config.toml
n_layer = 11
d_model = 256
n_head = 2
n_kv_head = 1
head_dim = 128
d_mlp = 1536
vocab_size = 4096
activation = "gelu"
norm = "layernorm"
norm_place = "pre"
norm_eps = 1e-05
positions = "rope"
rope_base = 10000.0
rope_fraction = 1.0
qk_norm = false
attn_scale = 0.0884
bias = "none"
tie_embeddings = false
parallel_block = true
init = "normal"
init_std_qkv = 0.0349
init_std_o = 0.0
init_std_up = 0.0349
init_std_down = 0.0
optimizer = "muon_variant"
lr = 0.00373
lr_mult_o = 2.0
beta1 = 0.93
lr_head = 0.00734
warmup_steps = 200
schedule = "wsd"
decay_fraction = 0.595
decay_shape = "sqrt"
final_lr_fraction = 0.0
batch_tokens = 65536
seq_len = 1024
doc_mask = true
z_loss = 0.0001
train_tokens = 251000000
steps = 3830
dataset = "wikipedia_en"
MLP neurons of a small language model. Each row is named by its layer, matrix (up: input weights) and neuron, and shows model dimensions 96-191. Each number is 128 + 32 x the weight over its row's rms, rounded and kept within 0 to 255.
After each neuron's rows, "fires after" lists the tokens most often just before its 100 highest values on Wikipedia text that the model never trained on. A number after a token or word is its count.

L2.up1461 [160 112 129 120 148  87 102  61 176 124  76 115 148 121 141 136 184 133 155 143  91 124 143  71 163 124 143 152 145 157 107 147  93 154  90  89  90 102 114 181 125 153 153 105 136 111  91 116 193 143 141 144  80 115 107 136  79  98 118  94 127 137 134 138 131 108 190 127 137 143 201 217 104 151 182 145 169 162 152 130 114 132  75  61 100  75 178 190 131 114 131 187 136 167 123 160]
fires after: " H" 32, " h" 11, "H" 8, " th" 7, " T" 7, " t" 6

L2.up913 [194 118 158  97  98  94 143 140 137 183 112 119 136 107 130 144 172 137 149 155 113 112 124 108  74 144 104 109 111  79 129  57 146 143 180  72 120  85 153  47  94  99  90 112 137 116  98 119 118 172 166 181 116 135 182  48  78 127 173 144  98 161 115 139 162  80 148 125 182 102 171 128 124  88 115 175  88  67 157 112 150 108  95 151 136  78 143 143 164  77 105 125  69 145 149 158]
fires after: " K" 21, " F" 13, " D" 12, "F" 7

L2.up1134 [169 126 157  69  85 130 108 119 183 179 152 144 156 137 153 136 134 129  74 145 166  94 189 152 127 113 108 179 129  88 211 135 129  76 197 138 145 109 119 112 157  87  93 117 113  83 129 121  92 154 107 137 156 138 117 134 106 106 101 102 150 157 123 179 151 164 163 111 151 135 202 160 132 108 126 112  88 168  97 138 162 129 144  90 119 134 159 123 152 119  99 144 148 109 158 129]
fires after: " Ch" 14, " L" 13, " C" 8, " V" 7, " Or" 5, " Pr" 5

L2.up201 [166  66  51 182 109 155 111 175 151 186 153 148 190 159 157 139 149 105 127 130 101 104 116 131 140  94 123  81 125 122 149 117 132 165 122 125 135 149  99  95 162 138 157  51 141 100 116 122 162 123 129 122 163 131  87  97 118  98 102 127 132 151  77 130  90 134  88 200 135 162 135 187  87 101 204 170  68 161  94 172 111 142 114 149 137  90  68  80  92 154  32 142 114 132 176 127]
fires after: " F" 30, " t" 16, " f" 14, "A" 5, " d" 4, " D" 4

L2.up533 [204 148 152 143  46 112 178 137 132 118 161 224 142 117 115 124 111 119 106 152  83 119 152 190 152  90 151 146 186 168 100 190 121  58 163 148 142 124 127 124 120 160 114 125 139 104  86  97 135  99 126 128 102  95 135 110  97 101 131  89 106  81 110 137 196 127 122  96 119 100 119  73  90  78 103 121 126 113 128 122  67 150 128 186 179 163  42 143 164 140 124 165 160 188 115 137]
fires after: " l" 44, " L" 29, "L" 5

L2.up1047 [168 101  93 140  90 131 150 148 106 101 164 145 143 132 117 107 177 177 119  82 137  93 129 130 137 136  67  94 109  61 144 103 188 126 172 131 184 114 126 150 159 129 137 140 185  99 114 103 112 157  83 106  94 122 142 121 148 104 125 118 118 139  66 140 104 137 191 130  94  85 131 124 108 123 168  90 127 187  81 126 127 136 105 127 125  97  93 130 108 152 153 129 133 166 110 162]
fires after: " c" 17, " V" 14, " C" 12, " r" 8, " re" 6, " Un" 5

L2.up530 [129 130 189 112 133 118 146 136 111 126 157 165 137 155 160  68 178 203 166 134 140 109 154 125 140  69 130 164 137 137 109 138 163  96 175 112 150 178 136  92 168 117 164  89 114  91  71 114 164 151  64  60 133 160  63 157 147 102 123 117 178 151 140  67  88 138 167 103 139 103 138 170 110  94 119 127 124 106 105 128 186 147  65  74 158  92 193 179 134  62  78 119 145 138 118 123]
fires after: "\n" 26, " h" 11, " H" 7, " " 6

L2.up929 [164  92 156 122 184 114  83 179 112 138 141 155 106  97 155 125 101 109 124 140 165 106 106 134 147 115  85  99 161 117 161 117 146  69 121 171 194 139 103  72 104  97 112 100 139 137  96  98 138 210 168  65 128 124 111 122  90 127 112  96 162 153 127 161 148  84 135 113 151 119 158 145  82 102 168 129 100 207  99 164 129  96 131  96 199 141 191 113 148  83 114 108 152 120 110 128]
fires after: " V" 18, " Ch" 14, " ch" 9, " P" 7, " v" 6

L2.up926 [152  69 127 101 122  96 126 142 122 152 151 182 141 131 129 162 101 136  96 125  98 115 154 122 108 132  99  55 129 157 137 116 153 152 159 159 158 102 204 155  91 148 152  93 116 131 140 138 133 125 166 174 188 131 121 152 117 109 123 143 109 112 148  68  67 120 196 201 105 182  96 117 102 129  70 116  35 130 135 129 123 169 179 160 102 166  88 131 141 110 154 134 124 153 104 166]
fires after: " c" 29, "A" 13, " A" 9, " C" 7, "C" 5

L5.up45 [125 143 106 177 106 139 119 163 121 202 121  90 118 161  86 106 123 101 129 126 140 117  77 131 113  78 103  84 106 183  51 118 151 139 172 133 163 133 133 139  72 123 163 140 139 117 167 124 122 143 167  73 100  99 138 102 104 134  87  63 139 103 113 126 152 157 132 113 132 100 176 110 110 104 201 151 103 140 141 135 120 141 162 103 122  85 153 179 177 103  89 140  77 183 118  91]
fires after: " N" 12, "n" 9, "inn" 9, "in" 8, " n" 6, "enn" 6

L2.up754 [115 105 106 148 156 200  78 151 155 130  76 121  93 122  73 164 209 121 111 119  83 148 110 164  81 185 137 115 110 102 167 149 140 130 148 143 173  98 143 141 167 127 146  75 144 139 134 105 100 111  91 138 139  94 154 126  93 106 196 135 107  81 108 141 129 151  96  50 174 163 131 148 171 107  78 187 163 135 135  88 171 134 129 110 137  95 105 144 120  87 133 101 155 157 174 124]
fires after: " F" 14, " T" 10, " R" 7, "B" 7, " S" 6, " W" 6

L2.up694 [107 174 141 148 120 106 124  96 123 171 147 187 154  94 129  99 147 142 137 125 145 138 180 114 175 123 102 172 134  82 159 129 179  86 120 112 161 105 116 134 191  79  79  90  90 115  79 159 116 111 138  73  84 135 142 103 127 189 122 143 153  97 151 163 154 125 100 152 121  91 119  86  79 168 188  56 120 207 134 149  98 155  54 121 144  78 156 106 106 108 111 161 206 133 141 115]
fires after: " J" 17, " V" 15, " L" 13, " P" 7, " Port" 7

L2.up946 [ 80 124 133 163 110 168 114 134 112  97 234 134 106 107 115 137 142 172  89  94 112 171 125 168 164 142 132 143 182 101 108 122  96  81 148 120 165  96 112  98  78 136 107 104 148 159 121 125 133 128  89 144 105 158 139 146 148 143  94  88 157 122 108 179  87 146 142 173  37 180  46 116 206 151 105 154 118 164 139 147 174 132 144 154 185  85 108 156 167 150 192 100 130 112 114 147]
fires after: " g" 20, " Sc" 9, " L" 7, " l" 6, " st" 5, " c" 5

L2.up1025 [122 100  82 166 139  76 172 167 124 136 101 103 125  89 144 178  90 130  98 102 155 126 189 130 145 104  67 132 114 119 143  85 146 146 110  93 132 127 112 154 163 139 164 111 149 173 130  85  58 103  99 105 171 121  71 113  83 160 122 127  60  77 157 156 156  89 121  46 133 174 136 141  83 185 195 191 168 116 167 111 114 142  72  96 125 131 184 162 172 116 135 111 135 133 136  83]
fires after: " S" 13, "S" 11, "ap" 7, " P" 7, "-S" 6, " W" 6

L2.up1138 [157 106  74 181 120 132  63 192 128  97 182 129 156 105 125 153 150 150 182 164  88 138 177 130  87 113  77 116 148 175 135 126 175 113 135 137 114 154 132  82 177 170 121  96  86 171 147  62  59 148 159 125 146 126 101  48 143 125 163 135 130  85 136 168 124 125 182 147 165 156 143 189 101  90  85 163 109 138 159  89 152 145 136 137 136  35 120 145  90 139 122 116  95 123  83 124]
fires after: " F" 16, " f" 12, "F" 11, " S" 11, "N" 6, "O" 5

L2.up531 [126  71 123 118 116  84  99 170 165 190 117  77 104 182  92 170 146 177 126 106 121 110  99 135  69 118 115  33 120 140 129 140 129 213  61 192 131 136 133 177  59  93 129 124 117 139 108 175 187  98 179 118 129 151  98  95 107  91 119 110 118 114 122  96 132 128 121 144  99 129 122 138 115 113 136 221 123 121 115 115 105 217 139 181 101  90 102 130 178 125 137 135 152  82  79 150]
fires after: " n" 23, " th" 12, " N" 6, "A" 6, " sy" 5, " proper" 4

L2.up1246 [181 155 155 158  47 142 187 130 127 113 122 142 124 144 117 102 125 139 161  59  35 137 171 162 169 132  87 129 100 121 176 156  77  46 124  91 117 100 102 157  76 146 126 140 151 150 121  86 176 114 103 135 141 110 140 179 125 134 114 121 134  79 107 165 109 108 115 163  95 154 155 132 141 121 123 196 114 112  82 119 105 119 150 102 123 157 121 141 164 140 124 118 134  93 124  77]
fires after: " L" 34, " l" 21, "L" 12, "v" 7

L2.up50 [154  91 175  77 120  92  94 121 144 221 167 123 164  39 191  94 119 194 151 114 138 126  63 133 190 129 106  96 140  89 174 120 134 114 149 117  78  84 170 136 135  88 125  97 142 157  74 167 135 115 171 131 111 161 105 121 111 111 152  92 108 160 160 131 125 135  94 112 142 127 128 191  79 153 129 112 124 181 124 206  90 125 146 116 146 140  89 177 117 165 203 119 137 170 120 126]
fires after: " Ch" 15, " J" 8, " ch" 8, " T" 7, " p" 7, " X" 7

L2.up1030 [ 55 192  89  74 118 139  64 121 136 147  71 108 135 158 190 139 132 124  79 156 132 103 139 131 196 138 155 117 144 137 129 103 147  89  84 147  91 154 126 157 146 142 129 127 161 137 141 135 133  99 119 144 182 113  68 122 101 126 135 123 112  79 128 119 210 144  97 162 180 169 111 112 148 130 182 110 151 118 119 110 129  88 157 141  78 124 127 189  96 127  73 120 152  33 111 150]
fires after: "\n" 35, "|" 15, "-" 13, " c" 4

L6.up414 [119  67 126 162 170 117 144 136 169 115 136 115 130 122 116  70 106 126 118 145 123 162 148 125 138 191 103  48  73 117 135  98  49 134 138 122 111 113 121 133 166 117 174 170 109 131 144 180 149 136 115 193 142 107 124 121 107 109 148  74  99 129 108 109 109 123 122 126 160 138 121 135 153 100 114 131  61 114 170 160 117  82 164 178 122 125 116 168 208 100 102 105 140  98 106 145]
fires after: " \"" 21, " (" 17, " was" 7, " a" 5

L6.up1213 [121 146 148 108 177  67 119 115 139  75  83 174  75 126 170 121 157 152 176  81 114  68  53 130 119 128 129  82  79 128 136 126 152 112 151 131 126  98 177 124 163 132 114 156 145 177 124 122 132 123 125 132 146 131 111  87 170 172 153  80 162 146 129 156 142 108 152 186 138 108 118 111 141  96 144 107 112 117 106 116  61 120 149 100 122  57  97 134 109 145 126  63  76 169  71 146]
fires after: " |" 55, "|---|---|---|---|---|---|" 5

L2.up586 [106 105 151 143 149  68 138 128 218 160 146 104 160 103 150 134 138 131  87 120 160  78 190 147 137 149 110 100 123 133  58 128 179 122 132 165 116  93 147 160 105 102 155 115 113  96 127 161 139  99 160 137 157 100 154 143 121 145 137 116 103 146 131  94 109 126  98 132 212 189 127 135 145 119 121  77 153 142 184 123  95 105 140 140 153 109 151 172  99  81 123 140 174  64 129  87]
fires after: " Re" 22, " \"" 18, " (" 10, "i-" 7, "E" 5, "w" 4

L2.up1510 [146 145 152 150 132 164 136 100 141 148 154 113 143 161 170 134  66  50  89  78 178 124  82 140 139 154  79  88 148  98 115 159 118 125 102 158 140 116 147 129 123 159 138  71 117  73 147 128  90 143 126  91 172 129 112 147 113 165 103 148 150 147  75 112  63 114 112 124  76 134 152 193 143 138 134 145 109 136 186 113 136 167 114 171 105  97 156 110 114 149 132 136 142 159 117 168]
fires after: " c" 17, " C" 16, " res" 10, " re" 8

L2.up1018 [123 117 109 119 141 142 230 132 167 133 124 143 137  75 115 129 174  83 121 106 156  91 198 167 128 204 119 160 154 124 175 210 119  88 142 181 180 104 116 143 138 124 159 173  97 151 150  89 137 113  73 162 174  68 105 107 121 165 107 128 116  76 181 100  81  86 158 153 119 123 139 137 175 122  99 151  74  73 139 105 151 162 126 146 161 175  98 124 155  70 164 124 181 123 129 142]
fires after: " G" 21, " L" 20, "all" 8, " g" 6, "G" 5, "L" 5

L2.up1399 [ 89 139 148 120 122 180  98  98 176  93 138 184 137 206 126 190 122 109 155 126 152 163  94 133 160 167 122 162 167 161 138 120 117  81 107 176  93 211 137 127 144 108 109 146 143 127 132 110 193 183 117 105 121 133 149 127 171  97 126 144 102  97 156 112 133 144 106 114 135 155 100 162 112 148 147  51  97 128 117 108  87 103 157  82  98 177 128 167 143 111 121  72 139 124  79 138]
fires after: "\n" 17, " l" 13, "-" 12, " s" 7, " rel" 5, "|" 4

L2.up1068 [176  63 130  99 113 153 150 108 111 152 109 130  71  98 154 119  93 104  80 103 105 103 173  83  51 108 135  64 176 113 128  72 157 146 146 112 170  67 123 114 153 100 123 119 158 122  84 115  83 170 174 151 132 187 107 191 189 120 163 116 119 105  74  66 130 137 135 192 133 107 132 204  98 188 144 133 116 138 133 111 176 147 124 147 116  81 156  98 128 123 124 173 152 151 116 152]
fires after: " c" 19, " C" 15, " f" 9, " F" 9, "F" 5, "C" 4

L8.up992 [100 163 162 114 158  77 161  87 152 155  90 141 145 126 190  96 124 182 105 105 134 175 138 121 136  73 116 117 151  99 109  60 105 134 130 173 150 152 116 141 168  97 139 130 160 148 151 194 167 136  92 188 166 118  72 163 195 160 106 102 110  86 129 146 127  77 157 127 126 132 151 144 194  83 114 139 201 161 108 131 105 171 161 109 129 150 106 106  94 113 158  91  73 144 113 198]
fires after: " |" 68, " a" 4

L2.up776 [152  85 114 193 177 115 155 106 197 126 133 152 169  93 131 129 169 141 152 122  97 134 121 142 119 128 114 150 133 164 115 149 138 139 127 103 136 168 138 130 108 105 139 140 134 186 115 107 109 171 173 118 125 141 119 146  71 103  98 149  91  54 140 178  65 165  53 187 172 105 143 116 158  73 181 118 135 118 145 157 157 146  77 159  89 136 179 107  93 133 115 132 195 135 130 141]
fires after: " J" 24, "j" 10, "J" 9, " Battle" 5, " (J" 4